Weights of a small GPT-style language model, trained from scratch on English Wikipedia.
Size: 9 layers, width 384, 6 heads of 64, MLP 1536 squared ReLU, vocabulary 10683, 24.2M parameters.
MLP neurons of a small language model. Each row is named by its layer, matrix (up: input weights) and neuron, and shows model dimensions 160-255. Each number is 128 + 24 x the weight over its row's rms, rounded and kept within 0 to 255. Numbers have three digits each.
Before each neuron's rows, "fires after" lists the tokens most often just before its 100 highest values on Wikipedia text that the model never trained on. A number after a token or word is its count.

fires after: " B" 24, "1" 18, " b" 9
L2.up1397:134091116130149124105135132148137101116182137203118165100119113163118133162138148150161119101123138107117177117160113147165150132105108090091102114118143120126101116133102111137131081120094104114131110131147133126130121144154098081134132132168125138140096157090122146122106149120138109105

fires after: ".\n\n" 20, "==\n" 14, "\n" 9, "==\n\n" 7, "\n\n" 5
L5.up1147:099125113113148071183159125145089147109144085108138130127138109151103151119139122102155177149115103118150157146155115161128181145146109137120162114151114135150124196117105187123114130105088163145161096164113100142126107161146154122097124132100123159148159117180112158167098118115128101102

fires after: " " 38, "60" 8, "-" 7, "." 5
L5.up89:133167115139108129171104074129115120186144099130124121134168128158074183107141149146130167141138170166146137101118128107126107130160106122110089080153101122109106104151125164139191120133158149068179121070117115129131161108118135117142148129090136087086146091132150139118115126145138165144

fires after: " " 32, "\n" 10, ".\n" 8, "-b" 4, " In" 4
L2.up591:142126096158118149116155132091120126126136147117160122114182151157150128123159144132150116135141152145135120160095092115099126145152148163121088146114114119154108122143101154150148095132109108107147162068136150121119115113099187069116145107130156124120155143142137123113107084146121115142

fires after: "." 47, ".\n\n" 17, " |" 4, "\n\n" 4
L2.up764:114111101066100166156154126077125140128118107126132172126134108149153145122120142105169113146123172169131128124133123127091142140150126144114100160111091124180158078137129148147132093169081144142120146103128159165090132141119087173150151164151167118147101164135149107134153108086134110145

fires after: " K" 25, " U" 16, "U" 6, " Y" 6, " o" 4, " UEFA" 4
L2.up573:154067138126107119177140127158125116095173148181078139171092068154145109105137085142109128139100118113108105116157114117150112096116140107098118121122165143147108134189161154151180103167120147120131117155129144138148117138083100101107113141146124152104170154107145184175107143132146142125

fires after: " in" 37, " the" 19, " of" 5
L2.up1314:086147147092112144119140142150112075127090123144134107115100115111133119120119093126142147143106159120090114052112111116134115165160132098127106126121127149124148112123113122150140163112185135137161101149117116127121144142109107058106141154130158111152156124159123159141118130192130152112

fires after: " to" 29, " pl" 7, " the" 7, " cl" 5, " tr" 5, " on" 4
L2.up288:112074108075116173103111101117146104089119141147123103079150121103116094101128162146118132179113122136136171137096106117111138147121123075162126097088134131113117109147115156135141135099131173100164118123093122158135112138142163054103151121126106132151131133116122118137156134131102118095

fires after: " " 84, "–" 7, " (" 5
L5.up889:141152110145104116125092152143137126150119131141111129153133141103099138135178134103139099103131113127163168114149103143159114175133133069124099134135094131133094155119093117142127141162130095135155113106136129152129111094087105069144142092160128137118098150109102097139126121074139123147

fires after: " W" 39, " D" 11
L5.up562:101121167119165099129146149142093134140137157114121116184132049138135129099082166135154126151102133150073182104177167144127196167080099134111147140148171131084167146132100121134187145095171144121125103124137138116131082115116145142119134142145136098148130138112136097132138096147131166141

fires after: "." 33, " In" 9, " Un" 4, "According" 4
L2.up918:154114122113102169127176128125121143117112147164126170143166112153156155146070156115168152115105136096147142077089160155137112129108131156131139119132098166123168133097082156129131134116130132113151163113137099165145122099112047138120142137140144144156119109165150108097096105109152126133

fires after: " the" 32, "'s" 6, " The" 6, " his" 6, " was" 4
L2.up748:125154139115131156155083130146138121154117127120111123141148093103116139154114168140102135104051141119146138172184139109108105136172107157102141109125120104115130177159113211126124133111113104163103146113178154093117111105137114130081125125141140119099134124129116122127165118151151124107

fires after: " " 60, " (" 11, "," 7, " \"" 6
L2.up1263:119151125139080123144124156161127093097152074164138122148130079142129143117100135130144141189125115132149140081160114158119107172122142124141164123115103198159126138092110137086148095135156132155145133167125125108139112106096128147110097126129104130139092139112112147108151108123124147106

fires after: ".\n" 16, ")\n" 14, "\n" 10, "\"\n" 9, "==\n" 8, ").\n" 6
L2.up28:166152167079139125132116119122135119112112133110165142119130163120129138104173113123152104112125147105143153160105109179141165141148108133127135108184119114103119178100163122135138098110101169114141117125133130125140121133145126095105095168138148157095125122147176137179129132154098103136

fires after: "." 40, "==" 7, "In" 4
L2.up665:126133135149104126122128163122142087182129162173125159129131120116134146120116160089105162115112148122126139161165121109098100126126125194136104128164125109074132089145076141103138137120148105125114112179125101159156107129171107135111116118115165108177113100061120134113119112104126124079

fires after: " H" 12, " K" 10, " P" 10, " St" 8, " W" 6, " Th" 4
L2.up1448:100130179114140133169136114151182162120146134103105081168118107166136125108148129132104098125170063142099118183122118176120136069131146129129121111112139179090096135101120138122113135131138158116192087104113142148150113145150124141165138166132123124120143114129154173090109140140113133078

fires after: ")," 34, " =\n\n" 13, " a" 13, " an" 9
L2.up1244:111112157141155111191149145133132143144106142125112141137141138096087137104118158097115143124169112112131082112135140100130071133116111130132115126148117094107119109141139146138111154122112148175091154075126128133169137131129125140101118074101094130170070127110111161194127113129112173180

fires after: " A" 12, "\n" 11, " a" 10, " an" 7, " in" 6, " T" 5
L2.up856:131175107137134144111111112107121100140119139133174134134118100131140166148112101106107084128182107124191139161123152142148116173157132111128104097086111135117165156120132167124148141138111141133128127125146158125117122105121121090181137148135148140170138130148186145143134166165114110094

fires after: " a" 22, " b" 13, "B" 10, " A" 6, " pl" 5, " B" 5
L2.up363:145135117122122126093091157148083139140127127136070141114138177160156134088139118132133135149125129122174158140130114122095143092154175164136119108155117145170137137124121139102145148133077103096174123187109154141123122135138090142128120094096108143114124121112126101139117146123121149126

fires after: " W" 23, "\n" 23, ";\n" 6, " S" 5, " w" 4, " H" 4
L2.up569:111105157136098127127132101091147161148167123165130083154132080092130121134160138089138119136153116099094147134136143100145130159100127169137150098144143145133148147098098101177083105145135150135128152101113124126096061115141159095136107148136112123154137129099160143166152122147116097128

fires after: ":" 56, ".m" 8, "." 5, " Bl" 4
L2.up1383:109104095125184133142134129112116124170125128087159087151133116114115083125124123118136137136126114138139182127149121121164142125095109112133105086146118160137152099116109188123133071161099135094134117104111085068138121170131140146161117172135187110104117137141109090112141119119120104098

fires after: "1" 26, "2" 12, " D" 9, " (" 7, " d" 4, " H" 4
L2.up1410:098158150140123094109170116140075129097122137119101128131140113140153116161089120108159084141169123127087118105165141149152146128144110145144166146111137135155092140108107091135098091153131113113124097128107112148137137154148145067129124125133147089120169162167102098117140177159112063126

fires after: "20" 25, " st" 8, " St" 8, " cl" 5, " Wind" 4
L2.up957:100113115118146092152161112106087096109143163124079091123144129183141153120127138122146079123098130147158196137115098122110119122161139118142134166153083140115136146127137139167131152130156133102136170107154133109138100089125115134166122120136150122132174113126105132135195072122168130086

fires after: ")" 20, " (" 15, " was" 8, "1" 8, " He" 5
L2.up467:143142138157133099118160141134122107126131114147130173116147114115149126113152118115161109143122158124145112138165144089119148137110145101168152132135142110127098126123149123104127145115126144159138072092149125088126157139122116082099127095102143110126134122156081127165119080099149155113

fires after: " H" 22, " h" 9, " R" 8, " E" 5, "H" 5, " O" 4
L2.up510:109105137140147164073092124112146131151100113114095142097138110142161128150124143172144144116145077108146137144139115152116156121104126120116102120138160095100107119133133120161138133194133129098114076140092157142134111176096148102161112096067130139109146133198151163117137119161146129134

fires after: "20" 61, "19" 29
L5.up137:094097102157162144123119140117147165125145134136113134159118167160141149146134133130116140141089131170174151110138149132119175152125120106134138144088161140074132130154117088125127179174103152125145103113119112146155100113137102104166143146102144162135107107141131166124111105118131140128

fires after: ".\n\n" 44, "==\n" 13, "." 13, "===\n" 7, " \"" 5, "\n\n" 4
L2.up824:141131132102104155098153151103149138110138102093158132126139140110124108122110162098152133120088103163133117117107105106140128086134118148131096138103083124150099126164077189144140093137122194113092121116096122122113113151152103135136108066138154120140121084122119139126113098154120159112

fires after: " |" 34, " =\n\n" 8, " at" 7, "\n\n" 6, " the" 5, " El" 4
L2.up1237:101094115122118112161146166144158135146107122155138109094121165124090108139115085144147145138096124091106154114172144119134145131139151076113100143089124134178188154139130143138123118099137109123132104115133115133135116138161146069115093147114103091129181123127097145133136117131153134133

fires after: "." 36, "," 11, ".\n\n" 7, " that" 4, ";" 4
L2.up858:119127135096084121152116125152095137117143093124122137156127098128110113121105118055128173166108153109144085148148150101138117140113151083105152159149140152126115171107128119175142106131114117126185134097113109136141118134110138144085127109155146161126127154136118121089161050117127127114

fires after: "b" 20, "." 10, "eb" 9, "B" 7, "-b" 6, " b" 6
L2.up186:139136125110113159131159134110097106110163181132147145096140132170090145122095138120064135108153122111186182148129122117069117085078144123135114116147105109127141115107131116076127071135134130090099136154148108120159170096101140100108102134104164105113150135145182126118154123116154107076

fires after: "\n" 34, " C" 8, " Res" 6, "ap" 4, " c" 4
L2.up721:106074149115108146112159104136144129173130089108096162117104159150114121107097130086116155097135128101124114142129131116126119118125148090134123114138125139130125115131122149105099147165134117101110143141091174113155116101136091108154117180071133159148176116152110153108133120108107154131

fires after: "2" 19, "1" 12, "3" 10, "4" 5, "\n" 4
L5.up330:148120152157130134121154146144077113123141143104096172093135113126113102142110145170134127160137085165105150089125132121099114157123113131106122091142134099163099132121088148132128105149117122167122146088119107133139132135150072134105110083106180148139106166121137104155131133154136156147

fires after: " " 52, " of" 7
L5.up582:118125168097118157120104129098111092107095152178081146161144111146107158119133125110144139127141180140112167144105107163111132174116107116152105097125137102115152165128133161120136155146131142179125105142129114118146091147152064108127110133132127105134145164127111104123161095108145167135

fires after: "L" 19, " L" 12, " Votes" 12, " C" 7, " l" 5
L2.up1525:158120161123138124158113132110112123161143088137107120122099141138135127128165089125128129130157114097114139144127116105130098110143168170154129108167165161107107077138121138080146124157111179124070095132136159155133128108072096132104106139137109140154137168146107159143151137147094086151

fires after: "\n" 59, ";\n" 8
L2.up1395:085121134144149113111111150147106099149119155093175139128113159161150100137121103167112141152157111131142144159133115173099115108128124164131082148106067092136132154165139129165129133117135091120157076126116148087115130129127107132140133136133137111135132141121139123142153118102081167162

fires after: " |" 40, " the" 6, "ión" 5, " Division" 5
L5.up387:126122131074149154142136160154112119111092147137105122141126124131141128163160118132134118115134075132153076136138173100138121175118146115129153153122116134180153101120146119080161127157119153129140147128165178138119144131150177120181125202158104127100130108112120063179133122166086121126

fires after: " " 91
L5.up245:134119124130134122191144159150166101150106149091121161102119099102148114144148107120103060144112138108132122151164121090183078165152172146063131138089116095124148149091111149130136082140133136091146124102116134160134092094116117135123117149137121122118109102124084153119133123129146068105

fires after: " " 83
L2.up887:136134130099155101079128130137109114079129141115109158116156139145083108158088140122090159117124106143087116140126112094105133149152085120163148100132148092143127135167146124142175135140174148122147146133153115130127095111127124135115137193127118169127093131129098145141177113117108111102

fires after: " " 33, " in" 32, " New" 10, " In" 7
L2.up1138:119112141082106101110148141124108132164079179139086128135126139116119155152099171109187113140096139128105164152102091150110129140141129145127100125123158168110071170089127091129127119113113134163125128145158157101121121104157068136102122127172137099129169126131091096135162122115097135107

fires after: " " 48, " sub" 4, " Main" 4
L2.up1105:174121138123133134138092134141138166149122144122034160117147114079178159128135154109099117133149142147172111065139085106123152136144134112129112143079102135142117133105148109189143131123168160159158149092112102141114155111139125155133119083143133151131160124191121139118103093120115126113

fires after: " " 50, " $" 23, " £" 5
L2.up565:098102135124147130138155129206125114119163113152063119119157157141135097116125123124140100144143147125122176151143108153141134134165091173091103148161147132122158100137100094110188136143131086138100110158126150088125139137118128076087110153153132146112116143109109106120165113171079138110

fires after: " " 61, " on" 11
L5.up968:135139096166118144165137089158136145112172115145118110123112116082158103109090098131126129174130070122135126090130125100163132142141098125129141099093112144127121139136130150166059117167096119106121100138111110100128085131068102154143121150130159118147139135170140128147132155161165071140

fires after: "==" 27, "F" 9, " f" 6, " sub" 5, "-" 4, "C" 4
L2.up1213:098111112180098143106136123109137180154066120137109154139159177130134124140153168115131122141112121087141106139125117087109123104142160150121132119123143111093150135129120149139153106129123133122126105122190087136135137120160112133121134137139129140121169121145157111132140089166131142115

fires after: " " 56, " while" 5, " terminus" 4, " end" 4
L2.up1162:113120128127125110145087082122108117107082097109122141109142126098212151151121135109119157137153104123134162104118108116122101110089113131150092150130102151139159157101139111158119100140071125169149161091149136082130127112120137120099118170145086118123122173154147129117124110119129149136

fires after: " " 26, "1" 14, "80" 6, " the" 5, " UEFA" 4
L5.up99:123105097097132133130122106094142122129128159135088145152149137118126136074151106126109145166121110122111158083161152122092100156143117111111110159106112147151185133129105156173112136153142137101127166127108174136122105143128125104121133155130128155122121114133098148151150129125157147132

fires after: " ." 18, "." 11, " o" 8, ":" 8, " O" 5
L2.up961:093146146106120153138136104126082179108139068132136095096161114096129123182117105132107135111169117121136148150138136161096144109116123139108111082091135131102163088138107140113124090113124114113144118165149115122135104123147139153117087127126120166150139136154108168158130104161119097139

fires after: " the" 45, "'s" 6, " The" 4, " W" 4
L2.up761:074185091153166121170135132134094132137086137140102121119127113171130127150115153132078153150154164113163129109112135132131126121154112125094117148102112098151113160106124107143130145134162116150107173098120134102147124137163154081152108120117124128144144155162132149139132141073154077105

fires after: " |\n" 40, " part" 9, "|---|---|\n" 4, " |\n\n" 4
L2.up770:148121100119155130114126184092150127108126187118105123182113110112162132145171101120137149086122169092150154121108122125085130091126133099128154087141141090122131092103106106134162131143159116149126114145123114127122172162163108073132125155136105139119087136141147092142174143133137147168

fires after: "–" 26, "20" 20, " |" 10, "19" 9, "." 5
L5.up1450:112114170188136108177163100133101169133153130115102124107098129121101065075132113131115175096077110126167086143150155134092150090059136124109130165081169116130130115135165150165101173112118117094116144139103119143134100115158137113156083129119136099133098131123132113147118116150103127122